config.yaml
norm: "layernorm"
qk_norm: true
parallel_block: true
init: "normal"
lr_head: 0.0102
warmup_steps: 0
schedule: "wsd"
MLP neurons of a small language model. Each row is named by its layer, matrix (up: input weights) and neuron, and shows model dimensions 0-255. Each number is 500 + 25 x the weight over its row's rms, rounded and kept within 0 to 999. Numbers have three digits each.
Before each neuron's rows, "fires on" lists the tokens most often at its 100 highest values on Wikipedia text that the model never trained on. A number after a token or word is its count.

fires on: "ing" 40, "al" 9, "sco" 5, "ic" 5, "ting" 4
L4.up674:488511493506456512522509471510544508489561510480555528461493445496511499548472507528487489471485486513447508519477533526453493525494479492491512453502491491491480520477517474477543492541461473523503489529494478485476498474515459480519520558524486467507517470499480503495426490509520518482509489469509544465484498512477534531496522468469467465506493472483505497509497478522514465485522477498525482517478551529512529472467501477461511522492494515433475483513518478499472493500447510486443517513525547505490466513496515479524506484405500512523533508500434534490524479473468503515457499500499515494496482508516478516492509473498564498498520478476492478451516513495532513478492518520490496503545488533485510479498525515499515517526480495483525494508527494496527521489491453

fires on: " of" 55, " Your" 6, " from" 5, " against" 5
L3.up509:481541481478503491524501515439550470517506510498511526467467498503497493492504507497506470479510547468475476532515539465489486511472494489503510506499464492462500528526468485484514541540514473478489449524536496497497506491533520442496538512497512515487522525504525471498505497516483486536484503525504528533484479461491492509461513509502525523479511482514489468503550516501492537446471520498497512517511524478476497421504514459551512493486476499524499516498469518532537519477548481480515515519497512494478491529497505458539494492485489517534527525478475476513457479478539497455543493471517512511473512484513541468524545469514525575469507448507503510500482498532507514501478450462481515475490465535466508451512491531517504571512553480511514481491490474520495458506478522

fires on: " of" 25, " &" 12, "-" 11, " and" 6, "/" 5
L11.up428:506529515522511517465560475457505471483522538526495505523500480484524514519490485513524526487489497545528466486487492470514564530536493505493501479465516518518489507517498476515518518498507447482465500511527491516465556415505559526559577487503481475484490489517495517462506497490472500509531504473500538478482546488473460545484514486545473514519517546492499488577505491504523514490494501514507449511480504517481516472506498476481531484491497474505463491491548515545542496536507504479483485489542475498529539516514505464487478480491509514525508455493468499493465533493559506500498505513505506533435490538485489500489502497501475534472494520483492522512483507481487495521489471498499448500466530538480460532468474482503507510508507507504498513536472497517542508515491468

fires on: "s" 22, "os" 11, "res" 8, "es" 5, "des" 5, "pos" 5
L4.up285:490492495478459497524516501492487488502467531485528550496576511507477498460451528505498507476488516503481531497520509445532468533509484508503482511483558462486534515505543496507503499480500506486490506479554570512487445503476519502513481498527507492499479481491498521488497568491453516477492518513503490498489476518500462448512502477511505493476519486464532569534493483511496471506511520465475503485505497564479482510492566503444550515501484497471519503491509491482501506534463485513487507540523481487494499505487515490531475470478483524511464574491486513516495483533510499535499527471498556500507500481485496546514509506508500537505523455491496483456530489545484501578467492474484501500556467511523500467516514519522502485496525519489516499458509531481507507494488467

fires on: " including" 26, " of" 14, "ing" 8, " includes" 8, " included" 7
L2.up347:507515480540517487511513481484470499517525483487470496511525521506541508480472497564496493488485458482508509483482483485471505522504501487506513482520496515518508493564498487499561465587463477461537456486460484518484463503489497529490511500531498506470502518544545487479483479495490516573498464481471488481502498546493475486546519486505519471512510532509523564470497516519543521513497471483480469468487513486553536535462524478493507513487535467516497481517511542495541523484469520526494533473508531508528506507491493528517492488469498466504483488451509506467506576498483501536514474474474530502510496428480553522520494502508447481455497505522494469496521511528512497491490505543467519519504523493496485500476487469505524461506511479525492495459514460483519493518511495

fires on: " not" 17, " due" 13, " most" 12, " trans" 7, "iti" 5
L4.up432:504501529481472451466454480544485513513470492477485550497500507509553506510474495491509496477500484521474487509508517534494503536497499494488487520494463517507491513516474538504473512491514502535495499525538478529516484479490468484554462498480491480485498472500476498518469479479507496496509561541494493497500468472492535504525514521529502522468546494524472509476555526535503509484535491507492506460489493532489525455502463486493496484504521528444494500522503444495504482532479524479532429460517544507468484501519551516510535493513470502488495472479504523561571475538509471479515480486573502494523481506549499505486531508489516506492511493475527487510475489514498490502476527490599502553498472492507519532491533509489513536499483478487520514517468492534557474487505506

fires on: "i" 13, "ré" 9, ":" 8, "ic" 7, "is" 7, "tri" 6
L3.up293:457467487495470461492494467529486510517514488496507500479509536521466472497480489551509551523503461475473547504523512551519475524517489453485518483474463520543485492472477476470486470526505534512520548560514520487589485512496501558545456490549480502541479466500509514492511530486499511505505513525519502495526540532491511465499480507520502502533463506516472497498474535497508522498460498507513472494520493499471504534496494480512478518519496531473456475495547525526506536497458539528509516488494513461472459478509493526516508498514512487517479455513491453525511532515500460491493519485496492510510516475484507555506499485566507523485511487483500515486517495467520546498474523483495488527489523491511486525549454496535526479481503489509493557498476487496486463500527435

fires on: "s" 24, "um" 10, "uff" 7, "op" 5, "p" 4, "es" 4
L2.up580:506514444463544524513526504483522495511481476555486432461507502474502504510508495508507467507484498486488492500446527478511466525533503490542546485489488500538467509510525488485518506496461506526514501503543512493507486491485530503480530512422506557528490471482478495532481494490492500471505504503460536440501478515480541477478523515512498523491515487534514504506449532486519463450514477531534491533487518488502546491501515490523557532507465513471506518501482545493502515539516530497530499527508491469494500470458526506505520522524491514498503529486481481480495489501536480432455489493504473520478523523505490495482483542467513530501532498445439450526524453492491497474513512495499495474468487541496508456516503501528496453507520502540510518458523501487528487537470524

fires on: "s" 62, " S" 13, " (" 9, "pos" 4
L12.up313:457491482535511452444545501506480523504499507489529479478490530464451498448483536490503474471526506514474486509490526505483558520492474530451518502493496492421497508487526502451502494482483516466513552493520477481474484528513540535552545518538518508491460484479490451490494527482516485481505553474496556450502504519455485498511486559512534475492522517499510534545504476456498433485533508497486513496492528507489527485476528553521494499487514497490513518532502502489515483487495486499523492492508542483527469510469559498535480484508504495474474522490523476475520495530472500496496503483518522537506510491527500499530540517507467511539512539500517480421499492507511494504490535481489470478489502496506492495526488468485521524506456509525518500496546501532515471481472504

fires on: "F" 20, "9" 12, "st" 10, "P" 10, " on" 8, " of" 6
L6.up511:503500500512507452524484550545496519491505481521460480511519536498514472492488502518466472508478507472502506496489497490441484511468499496507514521478486485502455414491463516462491525512526504492525435537457493470488507516495513519495525502487505541507502515475509521516477503496530485519476521505497462528509498512513505466458478500493527471560500500534478510514465526519537471509492505475501503488548440496542523503487518465523445527479462533453472520492466482476531500512490478531499486538487495446474490518518526473514523468535483494500477529539493521534497520512504518491509512544506505542442468510445515517529547492501489517507489495516480516526481477453546501483490488502493478490511483534525505465515486579484526490463474523489488509526525501523485472546508477

fires on: " of" 39, "4" 8, "5" 8
L9.up576:493524485523494458512537539485510428501492524505491509505487514465499472494469508518498480539505512503524477477492472482509509519494496513488506518526498469479498511494455502504474497495548500524452460505457499495497537486487511549493505455477524485516533499512500481504536494521516513482505497507560508509494499471546519492511524497522527509513495487450475465504493584472463503509489508536508480516517499542573477481536536549468437501496549486477470536518496493497457477496448516492507508499498571499544529496488501482525472517469494536518464503459493484467510491482510519501515537496462522516478489525457511530496518505460530498556513481489491485512462530531509517473500493505486516489490526476535427479544459514486504489490526504538495480506468509525524493523524474

fires on: "s" 40, "ations" 7, "des" 5, "ors" 5
L3.up664:513483497530460486523515513464488518486485475508570485478536492515474466484493483497496505499504550555496493510488528493508548513494506540482511482489539564506510470507509504513488465500465506540514498418515544491510462546465504494485508486533509520521518490536530501498504483504504518457462516480484451444505470480526475517530508510514506521474493514496502520513465471499504531509480472500459494436562511510526488454497495498455522523505482469516463485488538509500471494489479535509495524504469487525552518488516503480517525469531460492529491577556512490554507496462507498506535506516532524498495526460528466493518509501499521488489521494492498525411499501522469486470498504514503493472481469540480502497491502522500519507524518499497524517476474477498474488499507538

fires on: "es" 40, " episodes" 13, "e" 8, "s" 6
L2.up55:472516482499497530506520554494461503462462471513532509512560488502485488494506534492486478502485519472489476532522523467498501493488529492497482449467551493490489483573497486511479474515509480507504502469551524495521488488483504519505507522462499479482478452491504485509525469481532498467434525520491457466482516513492493489576489501517498475472507548485490501480469490503542509517505510455531503483583524498484499515506520518464519512475499484460476493496497493510481488504485512490472517531449480482540491515489494492493479482544531495543478518519500500520499514562489512527477498463512511540467470529528474505556555476476505486509480503538519492487497506563491517497498510492501511517478484543504495474503520544530517543466494502479463477435516472509459508518482531

fires on: "o" 41, " song" 7, " bass" 6
L3.up549:452461498454550544528503485501491470482492515524517482506550526506487513499443499472447478531517509508490507512550545513444460529452499507494475531491472512508500519527481516504484485509482533486467497517506496504470485468485496488473457501492478537490522499487498531494509465474521485512496498489549502492467518502499490497486462492479506491504503483523467500538485529460501524539514510507501534449475521532461543508492466466497472554536478494508498490502522495503526543529496416501471497480484515467502511501512480508515513487514532472493516506500519488441499510504497519504455480519489492500468547441516488504455474488464506468502491518493499492525442475495517517472529466495488506478410486518440522499511461490507530470478502463527491490523493526534480510519495508

fires on: "s" 30, "or" 10, " groups" 5, "ach" 5
L2.up341:503473480511543540514462496470487528499460499499458489541494542505532507488469515473479507492496493529510498494468483442506516471490512522527519502513528506508477518511505513508536459520512528548456519483538498516471478473498519506486565557520479496530512510505499505467489504499502487509477499517531485484503507490501512491554484528495465474480534495508484505488447517492505529517521531525441495507518525462509482498527500473472513531497493480476549518504470484505475490437486462500495507498457505538527500527494497479512501452478499488491502554528503498504495495458533555472465521502476523528517489521460476496483476502494519466500490513541522488481440438441487477518467524455526526548482480515479457442492510453474551508518518515523493467499507476524511491522483479

fires on: "s" 45, "in" 7, "ac" 4
L12.up283:473484486509545528513475497517488525528494509511478513542471508513485469481507496474510470508517491482553497461477511505486552543512505492538510465496526463485474529488466530472509460484519524496489574498523546477475479493523507463475484510463433432503502548542475501522484482476508487508499529517551483559498503487498468509478498483486506535503515487492479525514488479494500557488436536487512520471540489454487486497501515511512518554504527495530493510510499492499508526469515546495491517539477536511526493485525455470509453466517519511486520544530493505494481512518506472518497474496498519550487476507488535461489433504499512424495530482481529489472481515502512495562483518488477475462502516516491488494498526485473511508502526481486481464519507509539494496521491496

fires on: "to" 16, "o" 10, "en" 8, "pe" 7, "co" 5, "lo" 5
L3.up584:522508515467540510515483471491525483506481490550500514510536506513504475563520503477511511525512458482500479501525509521487537491460492509536502531523503515473489544544493521499507510499519522472507473461549485496482457510523495545526544482447504465466517484436544521534498452505479504451504522496546481513473514492510522535517505512481454491506464508492494578474500472513511506505544477515508491430478501517472486517506498471535500506543482493550449484518481541444513488496484500478413492501475485498552480472517512519538504530480511484508502525496533482508508496517485502512499535533484510498451505467479498487466520497471539504449510481495512540523493507477515495507517530502478503481472503501505494525424520473474481491513513506481483498477499515497493504511492490

fires on: "ed" 20, " of" 14, " Bur" 12, " than" 5, "side" 5, "ing" 4
L2.up513:509570507462495450527535549487528562467495487466448505499497489510538514509486521503507445524520507481479497440476502501530522473510507457485505482492455490482500510557523512465516525472513472485496510529536516535488477520508485498494465543507507487469503506493468516483499490524479493546526485504503477510503472491519486503471525524471485481471548473502553496481462516467477492505483468504497476478478538502503590499497478475524522453492484526507525491504516478462506487532526494545485512535480484476492492535509468494509507495413489471519459487494517499494509526489471483515497470514477550504458510463507504527502465479512492502494485494526484497507477494522517497477456496482486515557465521515487501533532523519515477524494518456505495468457476466500485505499453493

fires on: "o" 18, "op" 13, "ster" 8, "e" 6, "r" 5, "t" 5
L2.up273:501527436518503507490496517477462455448495456516521522530562529492478494487514489539475514570444463532482481509523490498506485507519483512522494518457513523474514465482487478476535497492474546519556503485468448480522507510489505494485549495533459529512480485492495537534463515512491451513505525504463529491502512514502544502479469450500532459525469513525484478510560503471466471499491477477535526491492515530484488528503482498483493494493483476510446499489462519508516518514474425476499531494519483448503510498510487530496503503513507495462484538506476442516517520516500516498499516510505508529523491492516546473494514560446512473507526503492475498537517510514502489483480494480502491521491508476501510489476483508493469553527478493472491513487502470470513507435508475

fires on: "s" 28, " of" 13, "al" 8, "ing" 6
L3.up230:507482523503510524530502502511498452452510514450517510486509514477460485488524510518522473432494526509514524523502510534467494460505532490499515468485498487487463512497514500501475458506511498507557497503473525504476524479468500516518464475511505461513497503493496513506466524539505528536503519529489484534472515476459509513506520495453486525511513503513497466479537485519490493474459473492525491470529547519524504507500537474514546523485499545461515494506476485474500443513502491513466482488549533502530529477515452576485521450499465504530553513475473537491523523491500505530510531472507519496513475483515489502495489504497453477490508509502519447510547544505594507542510529515502527476525529429502475495487510532490486518496451507518536477477476502492503467496492494

fires on: "o" 22, "a" 16, "u" 8, "et" 5, " less" 5
L6.up365:474507486507491519444514550532525478455526536498501473542520489504509498504493478453480485476502538489514467528486491553469487527462508526559513511534522510481497513523493465516530475499518463471456434477505467499487504494518491558494481475503444513485546500506484520501478493519488522485512477483511472504487531531515441489516497514518518511519529485525490475541526484484489492462478535491482507438496514476492508474487522498512512514458476506522508507489530485501434503538520508556463484489510525492500500518509490532508493479522527506455493547530535481503510536526519487512473497498502467497482469500507534481488515512512472495473526499453478496518481495531482474442520488527518516468507473512479500515526488544590576521472511497504469513512484507478505478493509495

fires on: "ing" 24, "qu" 15, " chart" 7, " Record" 6, "s" 5, " rating" 5
L2.up633:488451522495458514496523473485524537517560534533509480527544490516506503482437536473471510492528506477499544480505580506486514499518482505514480518509508488469536535485495482453483509487505507501496486469512523479493524526508509483471517542456482548475486481476475511491522505488497501528501505514477506507479493477527499479502519480499502488494493520532532464498462480482503472479566519540491477511488520464517452488534509502511534444510537456454489470498481523499502527523520535470482527524472483477462476486550536501503533496488510506540461499469457550525501510477514506503486484471541507507475549571501503535486478462510534500504491511465490469490492495461494533497477495480487521506491533513474478476454507495525453511504499454527487523472485519474501466540488485

fires on: "n" 16, "dr" 10, " critic" 9, "na" 7, " review" 6, "Source" 5
L4.up29:485555507514526527483509499517479503473535472504481449504494523549524443472492496485472530539537524499536487479509509451520513499466538470507480530517483499538505532524471488496483459471498541534494500454462519479517494536530478497504515459527476497483500524497515500510520528467503466542467485483517485537492494478513457503495536551495480503480487540566498490537438490474494504489470501524499468519499518522490535499478487486471533517506499505475502496500491445496512546514513527475490509558504519503533508491434487522495483464521479495505504475513494503505444525515587542498491470449510479512497518490478509506491501527533469477462529476473518515539479497588509512506498524481495503496513467497504494515527510498534503518513526478498502490496522486525491483484489471

fires on: "-" 19, "s" 18, "er" 5, "ed" 4, "cu" 4
L9.up411:516533498528524481491546525497497524513499501479489492472513530479526498468455501541517491492509514530522488532484487496497499468487498501503455526501491535467500505505503512422483539519460459520488504490527502502474462479474477538504494511466524513477500503496517528461480529522500507541527474490475493489519484422486510519489508496528515502471486483492510494490495493510532476472505512506495509484528507506515511484491508477487527492518489494497511475510475513408443482484510455494461549482536507469483511539507554524526512553521506511563483479492487504524493453536518483531493518501520512521475482520552480562487489572481510529487514531499505540508490519510491474495541519464518507472491488522440471510526482524508532553507544508510542513502441491523534516489492497

fires on: "e" 21, "te" 8, "id" 8, "ise" 6, "ke" 4, "a" 4
L6.up686:509458489474481479416519498507488491491497507466460492524504482436528495486536539525484506502501474476487511442455493506501483499482516547520507480462556511522480443511502496481502512512526534479487509514468487476471490491510515491512508494480518520506501487536517505515487501483510510529490484521501503512489513528489491542483486507453493500530501498479483525497505510478517502474494522450476542490427502395517475494526491463494504474491459439508501480485520501491519490467508503477490529480451453464484544463470482512491482494513464496475501515525501517449464508496532533509544517500489475496496491508503474507511504513466463529501487510524496541513462517519516522489460487469502521475430511533459534500520494499520502515509544460498486501505535475501469522450477493

fires on: " |" 81, "---|---|---|---|" 5
L3.up241:477467503492526495495563487505454519501487497493476548458518457495464500519506494512538518526430512514473486507470517490562532493455536506515492487476517492554467505488507540493473493471455490464542507499504461487567486519503511512513469514502488481544505484494500463474480491487507507503513517465494468472554489498512470459502488519472524427523513492507518517496507522502505511503516560479511501515484521464491503517528520465478472491478470500530550503514517464477487482458477484504515445527472476534452488512502496523502494486475539490493481500506425516533480518482495488523483501511484467487490555506519477490488491525497476492512493514487473515508522517514532486469491508507477530501489511480536490535489492487526450507501492504467520510543524500443536480503493430

fires on: "ing" 47, "e" 8, " football" 7, "ke" 6, "ting" 6, "ff" 6
L4.up360:492456508484488476493495507484515457525520467490504525508528493506478466485485485485501466480478506472534501505483547480512508526501498499492519549534462513552530531482499455495513551514489459481529485483534525513452472507500496500505473468478475448505493525489566506490520462485509483478501514490482467505518521489571482534478523510541504500487507533499479454512507507524499505497526498504503494484509549507576528480501496522511509512502500429497494514476538507543552525498498544516498503507505472529466556487500494508508515470498506489508486471455515499516497530484569539520497504499527513540505523536529496539511504503477479502415494486493537478494440507527506523499494466466494497461470506513471481459527504482488510529552532521511497527496494497475493457493510524

fires on: " In" 13, " As" 12, "A" 10, " At" 9, "There" 8, " A" 6
L6.up69:512488501546500435472515559499529525528550546484532485478537493478545535498485525482499487467513515484510550524481540538507494452491488544535528501498525498516529527506513521488456484485495493490495468504487508444506501514566514481521500506500473454503517500460505485490515512520480497541470523535496507488509487524518522508536486482438488526504530476495522498495527534497510469513469497492501515515452471488518507525474509497484501500498479519472495520534497491450475497499507519564475497543449477472505499533541558505485468487502491507504522473499509497475499485484464505512524520548489532542521492526509493479550489489453543451522501544473516515462505483501498498497564472492520498537511496523472484489532519526470502526492508471530470495472509506515509444494476487

fires on: " no" 25, "k" 23, "m" 6, "ek" 5, " will" 5, "pen" 5
L3.up179:510508500447465445471506482522497539486453498487516481512506538479534527483505479501525539497544527523501500488505505494526542491488524507522547498478488506539491491506512520473521504512456497524524506508506504493503509509508523523492489486506504503466496513515529483500499481504466458501470490488498450517522484495509437504510499498491518505560514472498519534526504527521501477456510490487534463459460495487464480525454526485515528499465512489459533533531474493521503515506512522537476499515465505479509463502485535470532476508473500546397545455524529515524524544492556507481509458497502496504492477488478464537447526531498529496523522509455510484474542448520503522524502494449518504451527505510521482524462506494488514497488498493471485462515467481513543528481489474

fires on: "l" 27, "dr" 10, "r" 8, "t" 6, "n" 6
L4.up491:510565499464455514410468494524513477439490528505447505523484515512525484566529500515450514493493441477533484523504531519499463439506523501495547515509497488507478487473494511471490462542526499482463477464508502485522493544518533518481491501536470483501499549540521463538502510515452496503492529478499506487518519520481472516482491485489508477487539520515535486503446477493515502456536480474493484510491523503491463491483519518483470466497503474485513508503530474525513483461511457503528482489507528474542539526452539543489490430505503502457496515518468496462503515548508496515494515487499498498495502489497480521505508508506521475528524464470532501524507485494493539488495494534501492534502476508477503459500500467461516499471476508480496504511508467547512464483488501

fires on: "s" 32, " they" 16, " They" 7, " There" 4
L10.up47:511497544445495529437485496504482495489462502513535507521523528466440499498512501472489471545494531510502492502482525503467504543507495506473461460509531497476458507493461458489488498485492522497560549502509535497494469532501514459499495473507480544482526491531553518456513493495507428517445515490451460491478504477507504504526512527484511482501481470480505525487483471483498506508495462506514538517505516481552499501476510487480484482485496477526501499515491496471553527514527541525501500543470501527498519532462490469512520454492501486506505492535529506492483511538497497524509504518518511489484532480431507458524475502498554480540500472487500495486490459518510515501486465477480486475541523480488418510474523496473492479494499490537517479447500513529516504526530545

fires on: " |" 40, "," 32
L12.up68:467477463447482493500504523473460486537520505485500529472488492495492466507516459503478519529473480486472487485484514482511521503515517506493463463499502504493494459527433537496532525488514534518510541510490516488507494547481511493499514499499475508505458492485500469499518507515515466528456495516494521476501443484531516531452463505481511481540493476505437501580474492498507577506498513525499515510495499465523471506482476489531529505514511497502528493516502480512471491455472524494514478517526459491483510527472497453482512526492535491520493489489439465496473491511472474474498517509478495489472477506449488555491494494526466460500525461512495484492495487470510535488482440532587499501495511536531481460443458500482463520537520484476489488495528505480525478512496486

fires on: "st" 14, "o" 12, "po" 9, "to" 9, "vo" 8, "ro" 6
L6.up738:509520498479467527545522496477511483540526514511487538469488481452471464453519510552483506508508550521500519480509486493463442553482458453512496529455494506525484490492489530524511487504511520503489478509481514549542474482500494500531528521475502506484513496527521541501498517544512467502494523452515501484505480479493451506496489499497469503515485514509518451531469462433475458514542521488525553507488522503492541503500499453516539529517484479491493491469456491495518529537525468510460504491534499536497524489516479518500518518515457492474490554468534518486475496506533473478497514485503508504480509470485534479503500504538515464513544463497483483512448471472492509486525511497527497445533502526441511504539506566535473512503522515522486490517466467480493512513500496

fires on: "," 54, " as" 21, "-" 7, " –" 5, " or" 5, ")," 4
L11.up750:517481508499485472473519521497503503549487540534463554484474550489516478519516488484518518504472542507452486482475497508480513492506492500472481467501538473494507479490492564500521525500535481515500470491487481554480484482446500480488534515511517412513502513506497477499475491516495459517499457511522509492469505499494495561483467503480509506546463491494514480459489535486494501460464494470469476512499490517471486521486519436533496481470432521496536520443511459491507497487491493443513484500479465499476494493529475502484505479463502508455499490496522496498486449508482510495503518518477516440518508504473490526489520488521483484498497540521507500500483463477487468505467443467504497512456489534485502484496447508470543554532483549477480488503473519459518465511497504

fires on: " to" 36, " until" 6, "=" 6, "and" 5, " than" 5
L4.up171:504527457512496494497520523523558458523503527512500509544497510499495466511554504483483492522481484471496525498520473496488470494496479448539523496526472494499486557499496512481526481535500493483500456497551480483471500483462510486473489492513513534518475477510506494475504496527499511547487475504486512515531509464465476474475517521509543514530477494548525507495522472465459518503495482480487542535512512495510554527497498518517509496474518517507514507513492500518516568525498526502498502491504495482488475480514517504499485467442537471452511531494540512485464522471499526509535535511504517476473487436489524488542508513423498537513467521497478473533532519567520515522533527507446488480427513520512484504522457543482500464488477493489480496521503450472479459506512510

fires on: " to" 20, "the" 18, " than" 10, "or" 10, "=" 8, " with" 7
L3.up136:502528479496499471525536500511568498548514497488481508525484492490526509485485452523512438483495484505504503488528507501504473509502466488489502503530510514447538515541457472495495497512473463492529445504526501554522481509477531482481486477553538491501484515531561527490504483512488516524483517539527495491515485486508533509521523485451486530500500429517522510526514469478524502469506470491510483531518490495468494484469489522528511506469488515536537512520519456522512538510479474494463476504503472518439471477508484501505523510508493490507498487405514484455472518500551463481510477492476526501490440510483504490511533488487550555506504536513501446528486516526491498515447471498561502509485477530478520501527490523494486478514531498508498480536498511496501513478535478

fires on: " A" 44, "A" 13, " I" 10, " E" 5, "E" 4
L6.up324:478498514528468468527541513510488521514559485480504509525534485500485499532520503464482508505511484491521558514520517486476503438394495517518494505533494510506464517500506448528460512475517500498530472505509512492515510518515560517460475505533502532506548460514528519499526478540531501486479555452493505519452496543546493508514492493484533507495546482522471494499492502520499515475505477494516530517512487462513494494501472457489488516509472491521487492492504530502485554511523521487452493591523487498507523477500493494507468484474523512493458513504473489492484510496484478509544568488564518502501505507509485490521507489490519490469512513497497525492534494483470497445493489503515491520466528522461486511511496518471538525509557496491483455518510526466480490479482541

fires on: "6" 26, "5" 22, "g" 10, "ib" 7, "r" 4, "or" 4
L6.up453:492470472517438550515519478490490506494509483505468481563494485499479512527484493472475505514486494526532537509499472510516519504536484499473455533545492491514498513479520566484465515511494480487479503464474524470475521486482512509537550492519503498521495508541538509494491517466496482473528467521518517506447519524500496499528544473474477497423497466513508504504535548481527442497494499512482458531507552529548504482505509483539507528469516452548514535485520446547502487498491492499553491498477527510484511494524510502491495505483487539543481525540485460472504499542496483505528511439503458519520510504481489450463446492512529481532513480517471493480525509514537501498492475491472511467493451505491485512496499536506508481505524496494550480493464518514507492474517505

fires on: "e" 23, "ing" 10, "um" 9, "me" 8
L4.up365:538458519464498503533513484514481507499515489485506476475545486479505523502492484499522483495446436488486457520494498543492459499525503508519503482507467457496465489472512498492525494483515508467524486523518513461482477514431554520520503458508541428543519484508517495541515479505494517442515510529495528511489539508520531511506494453509482504490511541517519475495492509518481527525521493511471474526486514462588554487488481479508493521544487491486493482485552515502528507495504543488500508481502516480506475468495463497468478470497496488484480510488493523549491497533508511466518581495494534515537451523493504497512496478497471479526493476527515489513513515510493488472506505534514481492407467474500484521497483481473510493500548473498525519501510551489520479474512486

fires on: "va" 15, "d" 11, "c" 7, "fi" 6, "fe" 6, "hu" 6
L3.up624:462492498500527473496503560512527535503528487478500490492479522470490493498526451493519499511508465486538509507507452479511500501501512490423474482544461481485496530500519494479513514504498425511493507516486527474521490503496525493477480486464462505509502520488520482517504491507483476502478568470496506471485483474515515527507513491454492479512524481506534482490538521539482522527515504488565472537495536447492532503498483490521460432498509495483513503483505487499506518503514524476498510492449468480504534480490504498529485519491516521501510542441542514498496504501513528468541518505523470473522553481494487532507483551563485515424506475478541486448489500522504492505472489507496499497481490528495543487513475491486509471503520472453486507541464491553547552477496499

fires on: "1" 26, "0" 17, "5" 9, "ber" 8, "er" 7, "3" 7
L3.up333:495529502469523481503456506478525495481542512511544523504499519495511517475461518469451488533528490453476497496548492485494522494520519463487503511514520460448474514524515495516482461509490520536472532474473502458470520538503487504513484471510503503466510535527504496521504487422514491482462487484508473508473548492509552528460491504485486472502507478530465480520519511449559507505531524508489518484487479513487530504510414522489513509529517475542520531449475495518467517530488504489473527504520520507534457504483519473530491556421516546484476498503461533523482477549493476513499498510496494537450501507486501471505495474492491490483477529469491504496480506508509480492537521514496477490475476491475485485520505434501489529546470529515520471501493513507483528526509493

fires on: "5" 59, "4" 27, " Score" 4
L6.up746:485508477495479517492514512485525490509534485517508477477533517510478459482493466490482484496467507503484517518496495493500511527532510529486494460538502482499513498498507546477465493475507486506482491505477437478460502469504537551465495423523525535475510519492526498468498483505517503495466472490504526487522495475494538501514498509511499563463479468499487497544538549461532497500491497489485526509472498492542495518476501499479475551498520491531521484488531508538442479524481490505522452498498489473497487485487516508494468539449486521518479562469495523443457473530504495502505494488493512530527492517454530455502525508475513491516525442438516476431514473506481497490514514488482509492526527520475453513494450478519519501453478529498527496476453488515526506485552450

fires on: "s" 33, "-" 17, "vo" 4, "lic" 4
L10.up747:478505457520510491469522511521504541483480515519512483496528493523501517487496479487465516550437524476487506453470495470511527479520460514462492465478526486472488548497469494466484537457504518512501536465518493480507511493489466495462510452533486533493493554485518545487467515490515515501510484521533503561467559505489487531471467473521461494513484521488509487495488498529514467472516500477493446468512482490537462434484539481550506540545476480498481533482529517514496526533484529496488523517491535492518472447508492491538494494519496465502512504523495485498456496521510508503467463534497505497473510492543481526506515523516486439495498519442518441510486512503535526532482515489509500493484486520471509497524525499461526491495486485484533488517508506508552518475440494

fires on: "t" 53, "e" 13, "g" 10, "2" 5, "k" 4
L9.up637:452512502510502489444517492519541493509497477469484546506502454530511529539521506523503519493526486536506507495503496470481483501538484498516515504506541454501489514456519512479493484475484516483506476489539520509512509466532543494508498483493499495507501479500499469523477497516478433486500522459489490505466493511467474498464488456572503476523489473527490493517518507506517470524458447499473518475481537506481446487479499475519496508494490487510504498436496494478496501481479466519502561480503509485485481540486502527478459494444488466500462507461481513506488530547510483508521552528511483531530488513463514434512502496497507512476526510447525467524510453534501481527494486544529489535494530539476498573497529521481524517521465506525490513533498526494449523464486532

fires on: "ad" 17, "d" 14, "ut" 11, "den" 8, "o" 7, "im" 6
L2.up427:463528476528521504519525471514510479484482468495521510474485465510503533494513523485479513463543528569491504547503560492516484576497467501453496514486475485471477469531462525508463495511487541494488451513506516482512498450487478511507467497478516526475499464496481514496521477531486497525510479528498532473463521498530494495473492528527484538489502514484495479499523519535494542509514468471480525494546495499522464497518500465498574485498526459488517493507530530534496491506468454484489487510465492450529502499504482494513505502518459498515493525490512471543491553561535481469482501513513530518466535539508490508484544499462498473531489538479507506515515493481472499491482502525508483536465467506525538508503455482537476482519478474536503485492551539502475449515518512

fires on: " of" 22, " &" 13, " and" 12, " Old" 4, "," 4
L12.up142:485487532488516463470529537455497506511479505507480507509525472520503498530512492552508482531517482526508471521486464513464497483561533517483521515425475516522491458474512515462523505495501497511484476506503490548447482476498489514486534512501517480501510501492516486476480548551508464507510475494530516496508501478485542488451515498461437493471512508510526436554531520488492553457524491444513467463475496513467486514499509513515463506536481521517526531510538473505499511472508471479520485508522480546487483508505495497483490477507508482522471513507475492474524537463549510510456491473503543476534475506484451505490506511495494500440571551528505497508450494453513494525484479480474470515464535522485520512508480460488477477521474507479501507494477510498508510491508478

fires on: "0" 16, "2" 15, "," 13, " in" 6, "9" 6, "3" 5
L12.up5:457512500517491472458502482506481523520452493485447521502466469466474495502526500530518517503532474521484482521482505445456528533506515533516498495519484450452514503487486499491483499469522579531498483520524478465492491498519524444468506505505496525553526501514468494511533525519514437468466451537509521504516519493514476498514525508527519497419502535516526489520540484502460511464476466516531492467518474518531529499496509515502532465521495522512495529495500469486498505505484460483509516511550505532507516515507485486486519523509500516525512480499472470464471499496489517523510521504518540486475551524487525481482483483464508502467509551542524480472501524468504471529546482456520518492462523487490482519542491530522508508470452514486479508499532463457467487515471518